MLP neurons of a small language model. Each row is named by its layer, matrix (gate and up: input weights; down: output weights) and neuron, and shows model dimensions 0-191. Each number is 500 + 50 x the weight over its row's rms, rounded and kept within 0 to 999. Numbers have three digits each. A neuron's up and down rows have the sign that makes its largest values positive.
Before each neuron's rows, "fires after" lists the tokens most often just before its 100 highest values on Wikipedia text that the model never trained on.

fires after: " H", " E", "\n", " (", " F", " C"
L7.gate51:463480512457454570493405533439526532549544477467479517583542543575551496395470500559520465445444577424440541586433569528468541489460529506451519537463506624580437534492522450498513574547418498460525469495493495574522552449523583613525493499522480433505562494597555495523454510433474515477506419512503508601518469526472430501475431470470520558583505487485596513486440510544469465511544430447493484544547503513479534595474456503498474536443546525559493527430580452504495512392465540565595504463530545461459405463556444372530576478546473534575521399507483538562472525381523614569
L7.up51:500518451505543467424497502424455599489550521505556468472510414581475453479537457534501513541374487474436458613526477572428463569478565500459505576504553502478425531450513478536460571541468543515566484541450472474555563452517513566549460418406523506528569396502502594483505508522421466536502471446487454542525548539477507534569444470512458484529515417471535528462478501559569443576490532517646487480472420493477487630519527461473492496420531463524366524466542526458468434435495468646537462476558507477459430419514472483585493569523531588489580556440466515565475593506423521494
L7.down51:567497488458460469531598513538568502484465512522559513397559623511597450391451548522520416550503504524533535513501515460500436531463459505424473512444385550458550474510559509512473576398573447456551458544555429432449395431517483478447478427469478405566471588505492465473544528461528583540519566525503481502548455471522581495522610505479454534534485544493464400425476517485520533475510506437442540573520552502529396453541517607479529489530465584456487496495538622501482418491476439423413474528503567575591460504538500486487497520539539519493444478425459534559391544525452496564

fires after: ".", " (", ":", " "
L5.gate12:428552571552568543487515476434599454508467429532573511627492525420555527439505505440487489532494417530560520440549564484477408496488527498447553479475596429469489465419493480473516425503503507516509565422500492456453494534432551461524576493479527422473607562502523507528468429410514474530527480574457475368527445577514505579431500561465452440510520521553540617506491455566466434597553456479547516538442468564570452547572488522542521458521540551502539397479531538449557573609488494510417463601503447525536501612553502468504395560572508510468477481498443526486483547549514549524
L5.up12:611501517521523469567471495464557544434493506537491442566538486497509609576464496441454449603458482495537456378459518520524504536550483435518529444494582438508509485432478568496514509580555557530522549537608456525515550467526494472609595516412529516506532556502582476471416507489390548518534489440509478413570505458516574524525502476507415483475534560506523496465539405452367434535478442557479436403422507456438548429495542579514552566506535448524565491515544537509534551577514478549486487484498463481571540466539515584553507551601427544450437525454568465550500535612554500583
L5.down12:584503444484450453581432483626488538419550526439519565489464543534527517480436549538565508522492594492509460457370501547551477469515410543552571438546532495479520477561504514431523525519535390462497536541490458598438492512350409588559481578509566540519455529445529450518553592526499544489463591534463493527476519510463571555570522538572494531444544434507502481453508448442537495479413501457473585402415614521428528497465576456566532556495542395512504541514470537519437569517469496482520520511561565513466446532525498572530583575456451477472505535512543398527542545479499505552

fires after: "\"", " (", ")", " |", ":"
L10.gate345:546493554494498563507522471470504370525410490452497497556535520496493445577548500500536479461471457532480488506581503526492415548488503522523514442538677557492474509552429504499531488576553570574443540480494480452494630456412525533366528559510458468468510527565500526511436444483574619525522393442438534540465533545490442476516461417502526422499498512477509423555485505488478492525461519455545470670498400521489494569459454632428484520545452540556451512515451457369489497515555500544447515467525532554490479477462479446433500455408502527397506492454505494581435553477465537457
L10.up345:487485534450407406494531370505487429492507528587563479495471480613520510434363571577490516446475503446494414537476502427490501573550486447476447503515463440525511615416526503457539468399506582515542476538520533480518467593491459511561535432470503535450468519518523547508600573424448465462489531584546517441467512472519374534525583477489498549456560527534480521453574608568458480591539534545470459426442498449471548467501501444559570521447509525460532600506544498488469491512545463516449582501543559509547542446532479609508598550521462455532524560518492506613543501516408534471
L10.down345:452512536512593454494523455553575526530419452592496494490505369443565510410515432415492444537464548515585460473491481471516344470523483455494550529470546529470474575435457524433514552529460484477607488531455530443437508490494501515579472471425537560468454440465527475455611542508415536498437467482484530476502483488593555465464479527567546547537570414549540498541534456438407483592430428590404532588515535514521432490499464529507479441408423555456500427519576489469489534513501485528569535438451482474530417511498492509508537536514561465450552445518450510361517584585539482480

fires after: " v", "|", " H", " D", " E", " G"
L7.gate249:518541527490467525428533439462564440491443508476511532604435571541555474580562556499485435542415553469464549508477402540504516594490587435537498538470441506474422486524438416451502488585452473478411514416419485571499523427476559472465552521510519470417515572529474470467530513521497485514442364447531533580485556509539523448483491450498445444484519523583603515591505488499491445558486438462422500448530482441501498619519467525558499587490486484520479484429493474579432408428475575494564505484496533583544446569384513526480511494600530509624429464535478517496397518479559522552
L7.up249:590501478519556526410360488465467485511548545459509486480450497516502480485481515443428571535480500484526443479538446429544489424580471494469415428455481502500565457508510519542499598542449538518414455478459482527544456488438513565477515507478499590609532421524517566539472558491438532462578546402537465437536493539540493532585460522481464501531449534542509457509383497502468424597568395565485463576563435487530544534546496501510546503583411505458548549460492469487482437466519522446545565404531584398488422529551462537445466534439472543524665478533485443596444442512498478586
L7.down249:467496450457535478477547510553484524549521475520479570481445482459539561464519490443512507477564511483535545439517433438457445530380510452511477616526549384435462474524553498541452476415583527482602471541572542439427604522586412493469573399509485480517443505579470537497469495452524472559504484480454554458503567458534478547384594613552583434500517488469507518490418503358476506433527520531468557475495499492413502501579497579530570477460534506528500483475506592457367510555474496440456470462517594592558489495505426577506545577542495469528514529461599434467494542469493451491

fires after: " \"", " (", "—", " un", " C"
L7.gate34:392508430571532538538467448511610519457461444468534512600467511532536429476532467492463428573493545487497504543423408548541536531462617604449488594523527589527533584502529549568574578541491456476475545506553421489474498521565518540472498565436455451500489433555460462542482615472451472386463508478512494513547460467581503483482527456492477495466404545526525519494524566485544433455526458496468575502509467469539460544515472484491525493545379472543552493439534439553421543382454500548518493511435491433532540473459337444571536438490444442565512438538477426522533570465491556431
L7.up34:475497459484462484429536537508484418486513513507533454533397521432525446512484480480537411593586501516539448463561546500447572523398548444575481427443495466470561510578469478537505520552481430485555493517548526507576499513529437499549495429516498509487532480526508528569396533421538487496498581508508505477396529558484552412548543453502541476374496572472450524467557454511512590432535493472571505515515636472536479495568465402587422529464475439541502527503546418457562502395476524589532547486428581399483555505455538531504450643502512490558502570507549449601540579507510563569
L7.down34:423439551512474482529449611554585437512453422485523544550486536509517495577532528502507465504469517407484518455545482529508434464399569500517475512508493497426423471454441516441491487489522484455502592506456478468500510531544547461540527450576534477534580390524549388595430543467529533607510504510570536470478541487546448424413450508515481484557532524467575570481541385528458534475465563340606487575522521446570440521498530500496474490574519531537535457567515489428560510529541555488440331534500522536552497521444542456483501506414469547481502552545575545515581430518544409454

fires after: " l", "-", " s", " re", " ad", " L"
L7.gate240:546552552531391613563491457448500435541446529522428505537450496403608499503494461542445487558603507546414469540554486460495514521466606436547531509487494552476486465486473430489526507358431462438452518567426435520590497531512558585392501402600481506496574497476492602532543548541481476458544495466471513455448535518506426463473535438529521461486493539505450431490404503568567555525534438511463471536542449554415483509467426463481517484472555470515600450433485484547416516516467455519528486480575550564497568373455540417513599511526603488502484516469491473527472526587513538512
L7.up240:566524528442419501541530520485553555537502568424493481492472384462510521428483556529471527520525500596442496511460530477446596484440499518493422567499450428592528519506457566499518511514508469462532524593555553494491521496468529453592464436617581489484571545459529580553480596523509431407503500527492519489490445406473601535578511547472414565460450424458398460573426489546506541486499482522464450541538524445446436418553476438424593531467491485537539510615498503525524519513502513569443574497483559507479636416456531496556535470591498493489528497492499400519401517449591487442
L7.down240:555510455493446530415459507468650562383535531540488472387583614485459540546598429436590504587554350501494555514547532508491536464529391534484570451561437567511493505525569455479546459481538515489487580368480533458497417538510495502484471610506444572513505513529583518520489486399534455520463449494485504473427457478537493517544503539552544476482526457475495412490460560481513581507484491562545537444477570499587595520527440516425522510521475544465402523490513547462495526570551439584493567490511513506477490544532404474546457518504543512620498487472517550547484573466514473489

fires after: "-", " re", " un", " n", " S"
L8.gate505:592579493437528477427464538436482560487463439514487602512504488565520470502570547471460562529526514472564404529481545531433482559508511531468498524373528488510510491465540484586526626383450492521486483393478495482450567502482457605486545462515575634430496446510535510570622562455439498533470580503550506531402478519509557561525570430526442573381450505415494457535457575433478408521570426453497517524511510585507422495529515530534449433545556463433496517495547509490471432499481487473474516562483530543551468477506456439433508404549439483428471503478514408529542538510525475442
L8.up505:443544477471466568552454557495417565585423488482576502538550499539513574447508491554554411541546496497469511474555515501592408517495480486566527539455469458557448548643526567500549492525581495548383435473483507511519532417460545534515498573452555474418566470548542435529486430490414544577460475499545527532424486568529601482559473436534482531446537482490442528585465443529522500373536491582379490537443383526439424461465517502528579479525597505476469488487563553503433435480430444489456504486476500543474496510441484470575509423462522457520410487557552496529508604508561453515
L8.down505:495464520463556547451554509535466539539519468460430521485488469454531418388529470553464473465457461466462451497464499491494506428441487357519438506471565475454438482506498436534445488449544497494524592444519546467553464556494523528462474427425502562494498466504542560441542568630559543437515568461451438572517396448525465549442535561443466548430472509582461522530543517427571568496542523458488575514489527507454563534579384425521478461459533544493486468468481412533528510410608482557487527515529497485628530513500516455499482545508509466603481621593608581596489525511461443426

fires after: " L", " D", " l", " S", " d", " N"
L7.gate82:488495518505540511549447477450453443471435457505449563485434502429471420543490640550480487468424518525573497500504512520495459549488585378481480559491579613472471556481478415435571414495561484459509505562473488499497557456492525570499458517530564399543517591490498539470546439494513502466487460436509499523501555453548500460479510507555485598522506396391411486457508438607538519439482492519577497500568428487428541586394468503397489521443446513384483472450560402500416532472517449437411478520468508490466502522470476560534550395513561508522521592553518508538412478517590459503
L7.up82:414442550428474562516529593524471502447473494535595501583455404547520500463511424497530482485506526585542605403518532561627566460461523456468511499518463486547510484489506476512575446414545559479411558544423467460496579413468488564460496511514517482500426514460433498480442464446516443515460534546499533478532506491500554422508486420446512524466515429538448540395488493468488510529561429585546421471543460465574500548522432427559516463522494553532578535395527579590532500464499428498582560537466465506503557441534460447506543532541399471506548460588399415438489459463549531382
L7.down82:504593406507486470541471470575462450435521501503501553606539566442573479429463448492498527508499556512580557546534475509464517494478458441492432496452516503479412498398554443481531526496515468419484551408473398428463481530566489472549384491476543469619438553555439453507514527487473502483464482519420440507539530463489511576557485538479492488506543480507451432553478549456520562501539519396428402598482511423440492506624501559453595454502424577527549480505469502551473443577490484456383424515396567536513573511488509493435518495520483530419407482579438496595478552537472543446

fires after: "-", " S", " N", "E", "L"
L7.gate426:452604567423435489492488581464519508558472514433493453599422445447583487474461472546495525458474552526563489486545493567516533465428578475538498517474423559518463500478494490520662569425489440465454400530425451454521432449515524585491553483478466588429611489516485491429527519512408462548480458558560536441568516456467494558471507467540488384351488517530507558481482504457472364527540525520480488504541490460424514513446417412541439451590473518491437486501546549532402519423463550519504477430579560460475519490484470421505525454498461458520472440534494532574542512559439467517
L7.up426:420462433514551480637485508418551545491465389525516482445498479459423430420588451493498406539520514504511499565528456535465479543475527500516536493454505526528433464494545478513511510511489541570563426565454440521452624442413519482409477563505503516493485496480479537626516430441452467467517379538547418508437534504587464553517510528445403595533461427491557436444534439502533534432517390461490482548552527515483452553518418476480490499479454525452609438426465534447567436432564520445492497522533490493457508473537425492512539483607476473425527494466571516432616483414509549507
L7.down426:577542507446492450529542544545391490515508534411477569572488492505560442418487444545514492554511544540472524498494439576513483541411479516454495531518503537472494522491472498489555538477493492516463516388503435402464548579436468586462437498388535524440521529413468478490513481484421470501490445382485518459459516483462474570473574476481461657443514507484505508537477559548528475482505465448559499549568541571458561550464424481457400571539533553604451463518457494433584430474542522454447434466466476558674506548538505449408496546504583462454497476475489529524565471640537554465

fires after: " H", " L", " (", " S", " ", " pr"
L7.gate87:494528469483528494473412560444535493528500525414518559594436449521546497420394516543445511522413527467493508601590475629631548437484514531508443530441520569436549545499488450551597498489420527458501453492478470483582536506405484572524475549409493420503551461511439550472548539523482402505513500517557547579483424465563434534499444470429499530504455607517519491450421493472408544377568450462479462469544460502518485541538562466480501495522456474566528516407529488575507364438476534571427525462513518495466484400475478509512591491421538482531504445550458516464472529489540551438
L7.up87:465450485517558549478585399552494549528480511488371574559487538490490581459406444545466419459440592508478402522532468437496563442526491511498471533545459565546512505426538540547498550523390502419446537469439474496483484464465533534414543528428485505608584466450478515465475564522520525408537461497522498441487483535447496500529472515446559494502599479395445511528560490509524455510534479521529463533482541483455354400482478516519487569514486597460523625519517552573418400587507505511469462554580513472489566487487450485593457465523514587612481538566485556494572558481516446465
L7.down87:420448504563428506473497520561459517430475509453509368521472449524518574584445582402492601508502452511534464453497483491585483541537500414495477466535586472422494566493535439442565483514589434473516605492433574443440573476554593499450521430509417559539504434457529503436494546498407502486532462457475476444484539580511596478495474592541483567531423589495543515511489595504505558553464465538549543460459481454590559453436500533516418552525480451381453559484467515462467584449567567487499472477491534540403451464516550520504506487516597466474465611557551505460550524534524483472